{
  "n_layer": 12,
  "d_model": 448,
  "n_head": 7,
  "n_kv_head": 7,
  "head_dim": 64,
  "d_mlp": 1792,
  "vocab_size": 8192,
  "activation": "swiglu",
  "norm": "rmsnorm",
  "norm_place": "pre",
  "norm_eps": 1e-06,
  "positions": "rope",
  "rope_base": 1000000.0,
  "rope_fraction": 1.0,
  "qk_norm": false,
  "attn_scale": 0.125,
  "bias": "none",
  "tie_embeddings": false,
  "parallel_block": false,
  "init": "uniform",
  "init_std_qkv": 0.0274,
  "init_std_o": 0.00559,
  "init_std_up": 0.0274,
  "init_std_down": 0.0028,
  "optimizer": "adamw",
  "lr": 0.000908,
  "beta1": 0.95,
  "beta2": 0.98,
  "weight_decay": 0.16,
  "lr_head": 0.00872,
  "warmup_steps": 228,
  "schedule": "wsd",
  "decay_fraction": 1.0,
  "decay_shape": "sqrt",
  "final_lr_fraction": 0.0,
  "batch_tokens": 65536,
  "seq_len": 1024,
  "doc_mask": true,
  "train_tokens": 601300000,
  "steps": 9176,
  "dataset": "wikipedia_en"
}
MLP neurons of a small language model. Each row is named by its layer, matrix (gate and up: input weights) and neuron, and shows model dimensions 165-292. Each number is 500 + 25 x the weight over its row's rms, rounded and kept within 0 to 999. Numbers have three digits each. A neuron's up and down rows have the sign that makes its largest values positive.
A block is one neuron, or neurons of one layer that tend to fire together. Before each block is what it responds to, as a language model described it from the Wikipedia text at the highest values.

The word "to" introducing an infinitive after verbs or nouns of effort or failure, such as failed to, struggled to, in order to; also "not" after modals.
L3.gate66:543524477454556515499503498523513470535489504519464509505538524546494494495506504521471452497497468506515481507511538529458482517492505508462507450521498522503482489455457493516487472537451476529504465497497476505525495485511520503498523502476481459490513455538517497540496534489500482547478486518511521504485525516489529500525525534495524514511515506478469489503484475495470517454524
L3.up66:533545489498539518536519442539475513494493473505487466482492482491501496460524504511532500503494520494511471515544497455495513513464483479476500502517553551546506538494521510505546527469527474496511479476458494538494488504523457485499448499501450527490510507493505482493578470471500490515457517501548500539529527532495471465477454501499518507505432517470521479530512491500529506506496
L3.gate346:480514476485519529509501517481501464511519510516482492497514499531571467495473481445487420537525503467538451522495542460515516506539519494533488482514515511524504552469552480536514505516488566530544536499510495477540499500520480483484505544524473524521528483490500512468493509484509498495495463547513538490474542504513511464446491556536508519521546509513481512488492502501497473482559
L3.up346:500485442505494487487476485539499512496533498480510515502490484518514513465517533510466507502519478491497478530451501522522490434491487487522528499448479472475527526496494506548500495527475541558452491507504485454475513484515459495507501558462540465470504478526484512510482525489481478529465502518469489526504506493505516515489487466510497519500481515500457478531430493491558501498485
L3.gate1321:506532487502514489519516528530515519496467473479486524489487506516506517458470497506523485455480523540503539536534505489528456475524479498480492482484513503472511539474496508504480484464542529496520479508477520506582516505494433464484482524491532491537481465477479505534515522486480516471410491511488482541519468500497481459476486495486494497463483485489478467450504496479531484514487
L3.up1321:475515465439496535499468490535515538500528509505467490485488488531483511495482513474514495436450554527496515513518480522471517515515514512518515493479508504507495514502489539498472505524483497494529502480477466491491510537512509460502510505489518507502514509506525515504496476499505552550516513482521518532497521535534480536496490535494492519501502492521516520504504442519467511484481
L3.gate1783:516483514526520505504515504481536536523519481515479467523527570485489488464515466514512449515486542496538543465486531422512521534482474527455464470497517504460517452480479519536486500579474478502497486489474497507498506513468449500507526499470518505511493494513555503543489494515522513539487501497481483573470489474526516485506512502477505512475476527511469497445490480493511501501491
L3.up1783:489549463494513480493466552538485446462487490515492547485474540513530528475462501515479542422516482465507537528510539539493520510500494481488493493504584472480513496467463521521521548530497454469528498498510510498493489536493456497509530457523507515481509499506563494502492533511486492509447438493526523522475459509498541475541483466510479490498522518514480482497493522499485485502498

Leading digits of four-digit years, mostly the second digit, e.g. 2-0-18 or 1-9-51, in full dates, infobox dates and section headings.
L6.gate180:515500499464463537546508515498516525463518492523517523515524519520472510524494521509534487483481477535539537516492508476524518534490478484516493505459505494534488523477510515489527515539455467493447495518512540569500507540477522479482501475540546478547482518510489518487480470525470498530460481504501434478515472463474523514494538503490551502507472478479539488484488497474540499467491
L6.up180:532520471518504495508540537521530492505474476527514489488475490508487474523563465562495473524488538513532479484507516492512525469489506505514507523486507529496490496496515452524504477483549502538445472467504519447489475489456498496541469510532476549504502495510477486447531516502507491549489465486477524488524483500479471488567503531557461530519509457501467468482493478534536497562480
L6.gate281:536544510498529491507514493481485549502495504460494490545468476477497523485464457475519513490507502522515486482545471572475451480523504519555513519516532499500536515477548483467513487468490497526531485526474519440521542496458497479507517547560508476519484505486523533487525458507490516510497512528478493477514505487494515507469477510471477510498523523468494523487536534527567539473532
L6.up281:498517498518520496501507474446516503478495553511523547469482546463547494482507510523524473510490470463523494527483534511483497508532468539506497474527502501513504531493519513505493493509510443486471482484448487495531466498491530541493541524519477448476518458495471486507520544518475504490469526452489499475502515504498479453481501506512527493533431511518505515541470495463497500477489
L6.gate297:491501532445466558523524504475503485501479470532529520517497462514525479528533525517492501496492489472528543492462472465499482493524501526511516512483505504482491530499447480529496466538521544533487497527510466519496543505492466535471469473537529490490494475498508483505508521491511504523501482461506444496471541490531507468460510517517493499504464469482476488492518518537532531518516
L6.up297:517530487525450520555517486469527451476487482470496513527533520539500472477543531525501483522520576515485471539475517531470508498484458526535477478511513494497489477517550475494490503511531545490507477476515529543551519468469487532492475493551517505500538481472502510476495503478501485466511508494515479502501512498505495485507518478548481494502513567508542544482494502495467510523539
L6.gate305:515485509472478499513467479520516456520463510553543526522464529512505487458521486520514513545516510506491506488507534491509529476524467477521456528541541518482534492521505517475505453511535508486462522534463491527474513498509475473488504458543505489455519490498507505528481488530537501496491472495497485486506461520531462511478470526466497553507522538489469498491484458562517549494487
L6.up305:517446518478464465512484476526529510474492471514518474497514462500483498486496507455526483492534540481496496468465479534464514516500502490471506471496522452506484453528514504457532538511483491478483450541511519449500505518541540498525502478501471544478488502495549558514473425486471527512493502506500499483499480491502514509506500504504481444541466534529495548533464506481485504519506
L6.gate334:531521507494532490543527522508507472475473506509513528523494486516488505496523500487499501540531494500516482491498440512508495521482481472514485492535493488472471486481504491484468480507469517500495458441526509465464494488461495517498498469512518480479504562496496531463520459478540512497445485475488496508492485525512548561514458521503493523522517490474542530508524541550468463494483
L6.up334:484526538518467512472529453511503463546473516524532453497440476515501460487499493526498508459488468504460475518499528509491511457478473460518530517541505480488528504489496532495533516510540465535468511543444480511492493530512517504496471482503499478523519499511528501544503470510518500490530503478509494472516480476516485528450516474436539485501479531539506515530451557487508500502478
L6.gate399:498512459501480459576524493471516509503481516550485548484516529514466503498485498528486527546500523527527518536499462584499480483469512454527490501498512497507475478550532502472526480510471506449474515534478522478510523490491486479506508480535516479503498462519470500568463440518492490491471491496505505494464509510481525522501497460533505543511499492532476494497504475486515500508475
L6.up399:508538484533466452492480472478519500485504485518475571446517456492533474553519475522540481503506517535472452520502506485489448494522504535521446528518521479494520487487498492466517509495497479497529475512474497510501478505529512495496474515506465487481495470467509490470460472519512462453509477512499494491489500495509505490498468482524544490516503517473554466496508486481470515532507
L6.gate879:511481521551488506548465489526526448509562470471508519531510536497533511476520472503504548497534482494532481484489492512501491528506463497512499519488474527522530489486483501500507512487488510493462507469523496478496506502524486476508494475495497454526486505518522544483515505509499480503456508502485498520516498471509532552485482468457473523494545518496480533492459512495492510450505
L6.up879:486491510459516474495468495538470509522481513486519481497489480488505492500444511453535511468543517465477517498505483475473507489462469477509536526496482473501487482499453519499472496492502500533522537451505500459483539489504510477527457496517453474522507533481534507510508474501560511498492468535513498454500483503457513475454530489496503482476514499525536494490532524488495514485531
L6.gate959:458470482499473477540513513532508523500504506544491528505539538480502540498464526471516480511477473480488508454516527485451533496520517502508492484483520456478511488497497501492544541534440507483480490470487491493517498496532492533530532527496507543569475478517542532518468503490496466461449516489471460516476525462495451473517496488477483507483523488468458485480475472490485548515492
L6.up959:483483485509512487515511476511466498512490519527464551490538543497518483540474493542485487476441538485481497492484513492495487478515470539543492564458523536508505481470470497528504508541493483491494476453460473538447482493500478470503489499523510513535486501476532491448509509528496507489477458500545548496482542470538529487496489513491463516516534491472524520518530489551486474478496
L6.gate1020:497484496481529538534493508499462523505500516496528538560517505524483482488485492461473525490466462479531491482534512470512465504518462488493514500502514497512484461507505509529497487459532542487498488472534487504481535516494434510516513484532476511502472482496520457519487470459526499488473532524465555470498452521488537476490514503517482524512468524511548505470477531499493490518538
L6.up1020:554480512466496521519514524526509471502474504505505513534507490530508489531463522461481521518529475522509500495520477461494518507493457456483500498512477494518470487536504484542490509521492513527460514470514491476511534474473522493540491492510533459483473532479471465520468497450511550459491493552542498478465505511503454504468501482480460506510553536468505513486524489489519474493514
L6.gate1087:507524498518509522527500552501519526512507519539500522526503477515476511527548467542487511471450487487499518511505480527487515486502444453468493516523479553551501484498478496486526528469485501512486516495477493515524507545508522491485511549515481489530430510504487448524520491514507483513480504531523453491489468497510480465528510505497469472533523505501485489504475497494494479496508
L6.up1087:473492458489481487525495499521534498495472479524460498509524488523494489493522533503501523532489524506468474502535479476492476504521509532535467501547477484503510437484517506487515531497515484504484507493487510546489481519508497498520493520524508464484516487516546458505448514502465471510462511499530520531519515511550483474518561439522475526483525456487544445448502513487492500484486
L6.gate1252:457497504468503493499476437480499458505449544510464498481540515509524511514470509494532498485517468531527482491492497535540488482493444479520486452445504561513530500515492529459494503481463511552529507553488498516491468542527482509536488535502551477518467528483472520493484458477519534473510474475510458497533551481487543476504487528501490518470501474508539506520498488464475515480498
L6.up1252:543489503476479515536471522515494511559500536482485538474506461504489513502504499513514530539446521496518541522497498499478484468507472462476460492487494560524461479477523472512514478511453506503524509448515488520489528517468538498487484519554480513481527522470548516476540524480500443484495528487494509487464498526492509505481484466480502515526516458480486489510515530535486499499481
L6.gate1270:516468504477453479532519500518537504522452529556476544499472526537513480479519486490513518519474496514482489546517506502490503528498486464495519474471539522520524470450500425459529510486459521480487481481461495490516490464528481483526511510536517490521463482491515511503484485502499473511477499481485459485530461472496496446468513509495480517486527477531519459481496485488527504486504
L6.up1270:534472527516480482537471491475521507540480508517575495484510525495443498485542488500522489495514501509476510461526499531502453478486521491474525470525504471499477485542506522504499438518488512472498501460505538503507534519474519527479526502534465512550460532480514493524538451496512491534479496501444510476472481490538489463504504482468490487527459481498484509480481508481446507533491
L6.gate1294:525461459455550479529509479536550504489492470538479527518500487526528512482492525504504525467498525526501519451478485468468521491537510513483459547514503500483448514512508491504455471506519486546439499538470512490518500515506455522492477535506481468490502532511539482477514441491511499558498531510514465470524525510521460517487525499498451505497514500497525527511491501478506494549493
L6.up1294:448485491518487527530471529488480538519492488458504478462492516441492500512545495499465415484531520480549471499540483510475487463474481575473528536486495470521538490510499473532520494491431528494522467450515477526530480470498507527458504483536515513493500489465493470519503533453514508531492544501523503474489526480475520517481488483494489491549499452539482509486482529532524476534476
L6.gate1298:498510496475477480497558512489490465492502518493477548510485488507494536535473515470448488506493478510503521466510512514466522517485537507494490524536522470460468498489486470498472506535470505503484471533472502553524520458523529526463505473518554500523556493500479488462472485512545494474516533483463513472468511499510525523496481469496509503513478470514467501507465480531539504497515
L6.up1298:482465512523475497509494496468510508502510493534513558524522470490490505545449470501501469504512495507510522459480478516473489508497536517528494545453514472457493443515486526501482494545513558506509494477496472486469529470527503512517498508530526507483486481521489484465496566516497502503498474483456470508549508479547507524495493513485520531508486488525509520500452504521489498484445
L6.gate1663:532476543514460477517452475488538497495542532524489535482505513477492497470520497472464557532552487540527506512542455484463500497550467475469491529542481498516511487482508464463555520464491462508547538477484526557503505507498526514515496554503516489479511471502511485490478481533454472519510478495541510516455475522502484506479524488514489505486519468503491507509479525535506527477519
L6.up1663:512506514532525465503474524499464510508571519520491479488451469488541498526485498457520488492463514458494513502529507542529511529479508556526477528505513449502543491488483520481423520490513510485524461426511521506499532524509525499497504522539473500521505494529508483509513525499490516495522523483492464482488490493468510536520473468504477491497474508483529514515438513495485490543487
L6.gate1708:482526513468480518562503507479544510500510476492517497495507530515545492490500482559450501496486516532509500465538495506461523465469471495475513471524462476496482476545508469550499475513486525478500487490504505537494488538556495529561484490458491447519498491480516485486490490460528438554457493493520474521510519485550478454490501499520494531496496509490529490518455499507463579492491
L6.up1708:478428482498500507532530494520512528521449534469485497524504495470495465526527511493479514500500446477478503528492453492499476477470484484494539515462495507476549458444508505492462531479463523561494511504543505529525500456532482467459528495496525529468465522490516466460538494527534498465525509482491434460496478526538467501483474527501487512564548516524532553494454497484469475489477

The second digit of a four-digit year (the 9 in 19xx, the 0 in 20xx), mostly in full dates after a month, e.g. December 1955, August 2024.
L2.gate683:561463488498530494477531506485461465505456500516544530534543482519514487437480488506492482485478495525499482511516528527504538522458453512497515519491521509474474499490476477508510519504492496492497492534494499476499503545485509486457509486538471508490478492470489552496520513514496508482528515474470528555537479518486487531521528488494494525527521490551511468472483493476553507538504
L2.up683:485477513517474520512469447436493515485518527510525543494502487476472553492498515537517556523446498521491501514483492441522518519453511456497507518526494520503486473498511493461486489506508467493487536497526526512473507535517485530481530482511516490485483476470512466471479512461530460489533513490498517437479474529523535469508469482459514524510500537522558511526478504496515513462560

Second or later digits of multi-digit numbers, often a zero after "more than"/"over" (6-0 bands, 5-0 years, 2-0-30 kg); occasionally "to".
L6.gate40:483511515504497489496495518525462473449487515511520453509468538538519506463490519469496480500544454508455509510522496518544507452458488447532511517557503476484456493470479525476477487523484476427492499474489509511487573539548492520458509507499460490523477555505502483527488459514501474508506482509490490499503485475540526485475475523479487513492508541512469525531477493483540491530516
L6.up40:520510448472545501509501458514469462488530502505520481465479506492533502502518515511463513473522472484460520463509493510492511497538491503487504494495492510558488474488482477547510520481527485501499475518497528534528500534473468522523511545513523494495515488524515493520462468509515495489487508480530533506484501502511499565484474436504464498537509430512458515485490464489493526497479
L6.gate122:535531544467496450496458502541527496524538496453472508476490525477518512523458508491493519521471496508501474482502499521479472499481511552534514509521517521502531497473560466502518566500475519487490522457508511496487508525509505508482508472462503499490500453540519483493525484467513521495468478506508474549503468530514507472483488491530477490491501558503442536458506455500540511453514
L6.up122:534519484501531534480477524484478482484471548521472492485534529546489508463532508475520513532519533451487524503460483495523482567523457470502513501524474513488480519460465522481501485495494493548502487478505539470513470508514529504517481508508480510491500488510506485441477511465510511513509494461516496478494499479546470508530527464472499513459541486495477539486516478484528476459501
L6.gate165:499511496495495510530476509500507498534550525525482484509480513542465507448509490496522509496517500477470536544556484509508533462491473502531515457532497492496504499506516450506523506530499488498485513483463517513523525503488480538477537520486468515463542485477463498501494465519454486507469511506517513540476456484530457508485518479495475485500502501491446514535506530511542470490512
L6.up165:520488501499533485474465513487524508482519496521492469523536512541510469473514501497452508486536447505536526508479484515510509532509541500538511443458498517484474482504536492543524514531470489512480488498536473497504528544492492452491497502513530499552476497457484548501483516483530549505465496477512481505540508526490524508507502492497503507470541471511504519510519496492529500510467
L6.gate185:526529476460501541514478480463483517495511507482517496453521482520485483448507539514463514485513500496538526510493481467481477515500486481497524527498530475548490483483537528508521487514501507531506506461493488483529535499545507542494526544516487525500498494499515495548494491463449532501493521494514502514494494465494459509460527523464543514507481525506539570504455482471464532501515
L6.up185:493523498489517512474538474516530565484511532474510458484474477511491442517486540519482515502508531506475549513454492553506515534467491538485483536509544469499522528506455495503547508543492516548550479458536477538523522489536484483497535530516504540488490454526480497537454528506513515525535523480478486495463511474499497490501529491485508502528541478538461458549523510535523508475489
L6.gate262:524530512476509491465515505493506495530515504488499469479487498523492468464513503542477523498513525513512510483522528474541504522520467486521520528533524491510518521509486503532512487479529578495487468496526502482438467525467501503513501486499487523522456498516485491505488497499484490541522498508514480542543465487520466527519504473464522517545504478541461511550512505494493467541499
L6.up262:484507473513503507539578510487492502447500493519490510535493534478501527494490500466492501510521492494506545458471515504486424479454566490552496479492520475506472516499529476478481487488537534457501499506486506493482470532470484519470469499554480509465497480502484521501490454529489508509499497491528477497511472480541477522522501479489480474530505469504463505488499507456485483492485
L6.gate278:480509504501492498506520503459497480524447451527443506515556533516460544494546493482475527524504509489512484454505484530485509492486499514527510533543501497512530479469502510489441524504526475478450473495483459530481557520501528491501483490497493491468539491464482484518464454460445484502497482502493517502509471501525478468518478464490464499499485546538490561522538503541513511515483
L6.up278:506545519508516498520533479504538462529475515483489489491555509499493518453470496483483492487518474454493469467499493485503468512546525478502454491515467531493511522528493526530500513499513492499464445490509496545541507572536513468475486468539498542502478470479469491507504486493544489523506469478508451503485487505489474495480515502462520487509542468522519466527513460459471480473467
L6.gate279:506518485484470471536467514491502505499560452543480507538514493498488504497518506496537529480516556510516534483482451535479519548523518475505462492478476507479534522486510529515563487474523531520474503475550486519523502543529490473519503526502509543535479533552545515512471520483559472537509502520517528520532507476471484509529458532461554523515478515493501477487469536446502497528496
L6.up279:493477499501487516456520502566435491493492470504506480471473526479451504523494471522501497492491491526475509566492504504571509489537528503474534506523547526548523553494499472509526502507506501510466527491485512486519580499466480443492500475469481476497543500421489532503497489532522520511501492504508465483467456481495493511476482498496466485481442487548487503507500510501537478488492
L6.gate412:479458487485464541509486526513476487521513530508518519489513478511499531488454534441498465537538477483464529429513484508482485542498515477515492491498466544517532499496527501495490511488529465481526497514483538526520525513469477510449531481455473502500502508507544488509492429457532511487504490530484498477498493527503516486473488488484473495529473474511506512511526474528517493536515
L6.up412:488475505505469488511490544478523502493509507522454519563487511490476517525507523507471516485463523499536483490506467512531481469451474551545468459475487515463518504502541485582517486504507511483477465480496549500504480531441519516513480547543526448500471474456525502505490499477497529533510481480547472512522464525468515540505503472480470496521515469507515488483474429497474489534497
L6.gate662:508530464511525493486504456491493476563509484518473493499488506456475524477543535513467466450478445463453484483529457494506507490423489498481522486473487525485480504471466489550488471512518535472488481541482487474499509494514538535485512512491487455475456548500496518541485468455498507493501490471460447516529460473477484523489563485488459489518519468530510541533472494501470522511493
L6.up662:496508480458536476522465461470475507517506522463539540499493489487443516472468487484515492511471512490474490472519495498554507506472535513484526482518499484529488551518489497491453508461501481513535496488541509488525538500501459490502463540529493528531524553473491473520480496484479476547533497471515519499495463538524468498455495502537529499498497480487476512512466478492534449485507
L6.gate927:514523527485461465512509518487541450538478514543486523488486501526466513479481524492510510520492526457493458495537541524490471522504483474511517478517524503537507465545506488514517482508516522470490486504489530490527543462533462495476479506549476490524482517491490442528427519497476514486495514506512450541451497492460497522470527500466530526529487513494528509507482440472483525494512
L6.up927:485458470467491483491499477469543495499493501478435490507508501483531548496506515555465457549521490497543505504487486471519490521483513454510503475487494492508491541473501479467518464498468508489496502485471479494537507515501492521511525459479503484521486522480488525513503481457500477503440533476478510485524506484501517499538521486506454510501462470517505546472504519486479490517490
L6.gate986:488520479524489530472489483528554476505516504528535524539490538501535502497501506443499530523519454474505479534489483537473475493510502488560473455506471520521498518470497492503473546489521492521483502479527502504463526491480484458480486518458513484533538458442471478494464476526477471510504484479497469503467437516524506487463531520473476495491505476502432498511518485490506513563535
L6.up986:495500523501496477509482533482515524506493519512503488482506533509486506500523505518503514497512482546487487472538538487498536482488499481502492505500497463488501523526533516476539450506521495471530481519456504482490470536511524492545526538488488491498457538536499474551470482487479492521493526528462495463502542484504545504511522504483527506478524493456512501517502440534467531478528
L6.gate1138:460517470495522523483546494492492489525515508493509508540504508504516510508482483506490526482561511504512524509503524546491461478528520461505492451553489455508452486492578494490477525507459522481471488497492490502488536487504500521523476484503510512513520553487458509523514523542519496460491532509468523496452498537522514515484541549489483536527483490514451470527489470524506470536521
L6.up1138:504482498473523469495473466513543498518528504511494497522518532519512495492508467509478492497527520521453488507495498471534494494488495530495501479525493472570485499518465531443477507529466516498490515517517494549517524556529463466516485513548498491505502530537500438519483497489501470488463492500494536514513488513510449485539503472539521481537479526507478528510482502488482482435505
L6.gate1230:519506482519449541503466477486509535481442498475510478495494495475516484520456493471478496450526522494497536553530505502486485492456548518512450464508487452533491493522527517493512485495454503496485487506487514503502500555489517539466515510528534545500470444502507518508481481486506540529550485452463503485496526517514504491534496495495508500521504517509486560487513465485508504516509
L6.up1230:526493564520485535455458451501460440461476522464472487436516502510444495515494492460521547487505505495502517476475534461502490509469534433515468456487493466500478477527532471477491550467466488488507519513512514481466487522534481501500487487565468509525478478497518512520476461523561536475529460477460534468505494477474457485458523504479469483481466506480511460484501488538491511538507
L6.gate1409:544512479464497542469507479489523511469492518479478465497523508463472488504522538464499539478498466488527512501540482488494488509493494481493498503478467488534506517522472501521467472476496444467486508514522470522491531495492524487514535509522486467455488568525515509565466484472472491490494546537521504489521515447507489539464478548502446517487493503551504538517470514490507484489485
L6.up1409:471554495506519539496487480534463522533524492492495538444489491516501537506498567508511534497519530455533479534508554520465483511489548505504503478493502525510510510504499501464534529491542538477528502503458461510462536478454514511480500520504477526504496464478518476534508498496510508525512506471498551509541464522493501483485509514490478478464515497521508513501497508503480491501465
L6.gate1426:495469454500467485497546506544499496497492490514553476486492509464505498494471513466510489494504462474464541469523493538506530499530581484479514471506522524523523469512477495488478503478473530478481514536498497496503526494483522460498489521501475461471483554476498486480505498517496487497507501491511502485491454488505470528478519466520449497525500506522460540506471522465493509489478
L6.up1426:427539456477504531458506486474510513484525500485489509465510527509487497490446509485482476475504532493485486513501479515464541477518481497493508489517483550472564501507485464503543523500508504534519493480500543491509530515510515517520547495513506500531499476508482490481462527512477506468496541505520472502468503517552495513479550464494486521520554479506505476539527475518508472521476
L6.gate1761:490542506463531505511458503498535512475492502500520497500519540498470513483550516529473521524474542487490523541521470485466509489461510528491529506521482529542492494484530514515457460525506451525512477509524489475511504535471517477490489465446512490539534461472550476525501508499501525537478479479497480505442487495497499489466563457461455484521442543518479453481470479477466484516472
L6.up1761:469570531477492511524492474534474496489493526505500481505497523451487509504543482514509480517506491459497458545528466508482480536451513519543508522503515521519478501505524520485480482534510444516513508462507491464538511502483522477533534518478473480527504474490521491513514460521541498511519491476535486485468484530544543484473488473433505508494483539469465513498448495470510497446484

Middle digits of four-digit years split into tokens, such as the 9 in 1988 or 0 in 2005, often before season or event; sometimes "of" after one/all.
L3.gate56:520535493498460468497514513489473471519518441446507525504527513495511540443514480535495492520490537502472514425478487471515501495477507477514527483504489544511480490510516482478488496528490522518471518450443482548498490561499501520484520497502428466531486502481521500505512467499472503479487526499500468459485505477490470527474493493511478530538499517498487523510479476501496510520484
L3.up56:526488515484473487504505494447504541487474460486482534517512484479533542554521474511474495506483490519527480518464503505481524506483536479479525450492470526518501521501532464530474476509499480525479448495472524524523528503511502472501493488500482522505478542485519502447498541491508497533473512526518546492505467515512543487524507520450525489478528467526534507469530501516494468539501
L3.gate67:526520497482478492492524507470448497502505493510459534517487470522465498482477471512483492440525506471511501487537488524476524539475479490515487459484501500494476475505573510496500477520463466495466477475513527495521499453489496459486495466465520477507447454515521504527559483454476513552476460494531472488505523462515503496483558514463484506465464527506499518463495487472501532537467
L3.up67:500484454482501496519516536517460508491486504521503514474456483538520501544498531514461459462495504515540496481491519503514501497472483448510488529500450479515464492469522496471538505507510450540511481455500456466523525475502522500539503548547512495501487458479508525503498505479490532519513476475492507471516537453528534534518528487482480488486504511481522483503443526518495507489441
L3.gate710:547499492465502510519521509435509487510514476444481509502484496485550479500465518479525508478482508515487561487548502504496521488485480516513494476528503482460460498495505465458502479523504524518507485527480545520491467505445497517458470485513508487513488494501520492480513466517515513483481475505495503492523499453517465495446498540523473518512470473555512541522466511486508473472501
L3.up710:522469527466543493496540508494520526512512487501532470464486489491495490489543478526492483547489471503511523507505460519543525535522507443524480564477493509552524464462479505478509509555451490521494472452504507484510527529479495494507471457502464481503509529529505539510476473512466538568529470505511501485498491472498463496515456475490497485485493493468492476531512495456443514497505
L3.gate797:476492502453517485455497531493503494446491457451538458505476523505475503481470508476480479505502508522533514479531489534526508505479495536496482486461499492512463488505489481498476463496564490467525520513480524499474448476470527496501499505524482480455484539532470510476479510492534501480509518507505478493498479497529488519538512501511535504531508508501460467492490448517470521504438
L3.up797:546503546495515488516520492490483494498481483500525504464531519546494481458525490479475557442462469504535495470489441486487554510503557474535495507537505532547494547472504503482487462530494437527500491466541544479451518519469473479450456496459524523487540509472543490504444476523476467471510488499516507512490537522500492522520490487514489484520471488486484474498514505467488508477523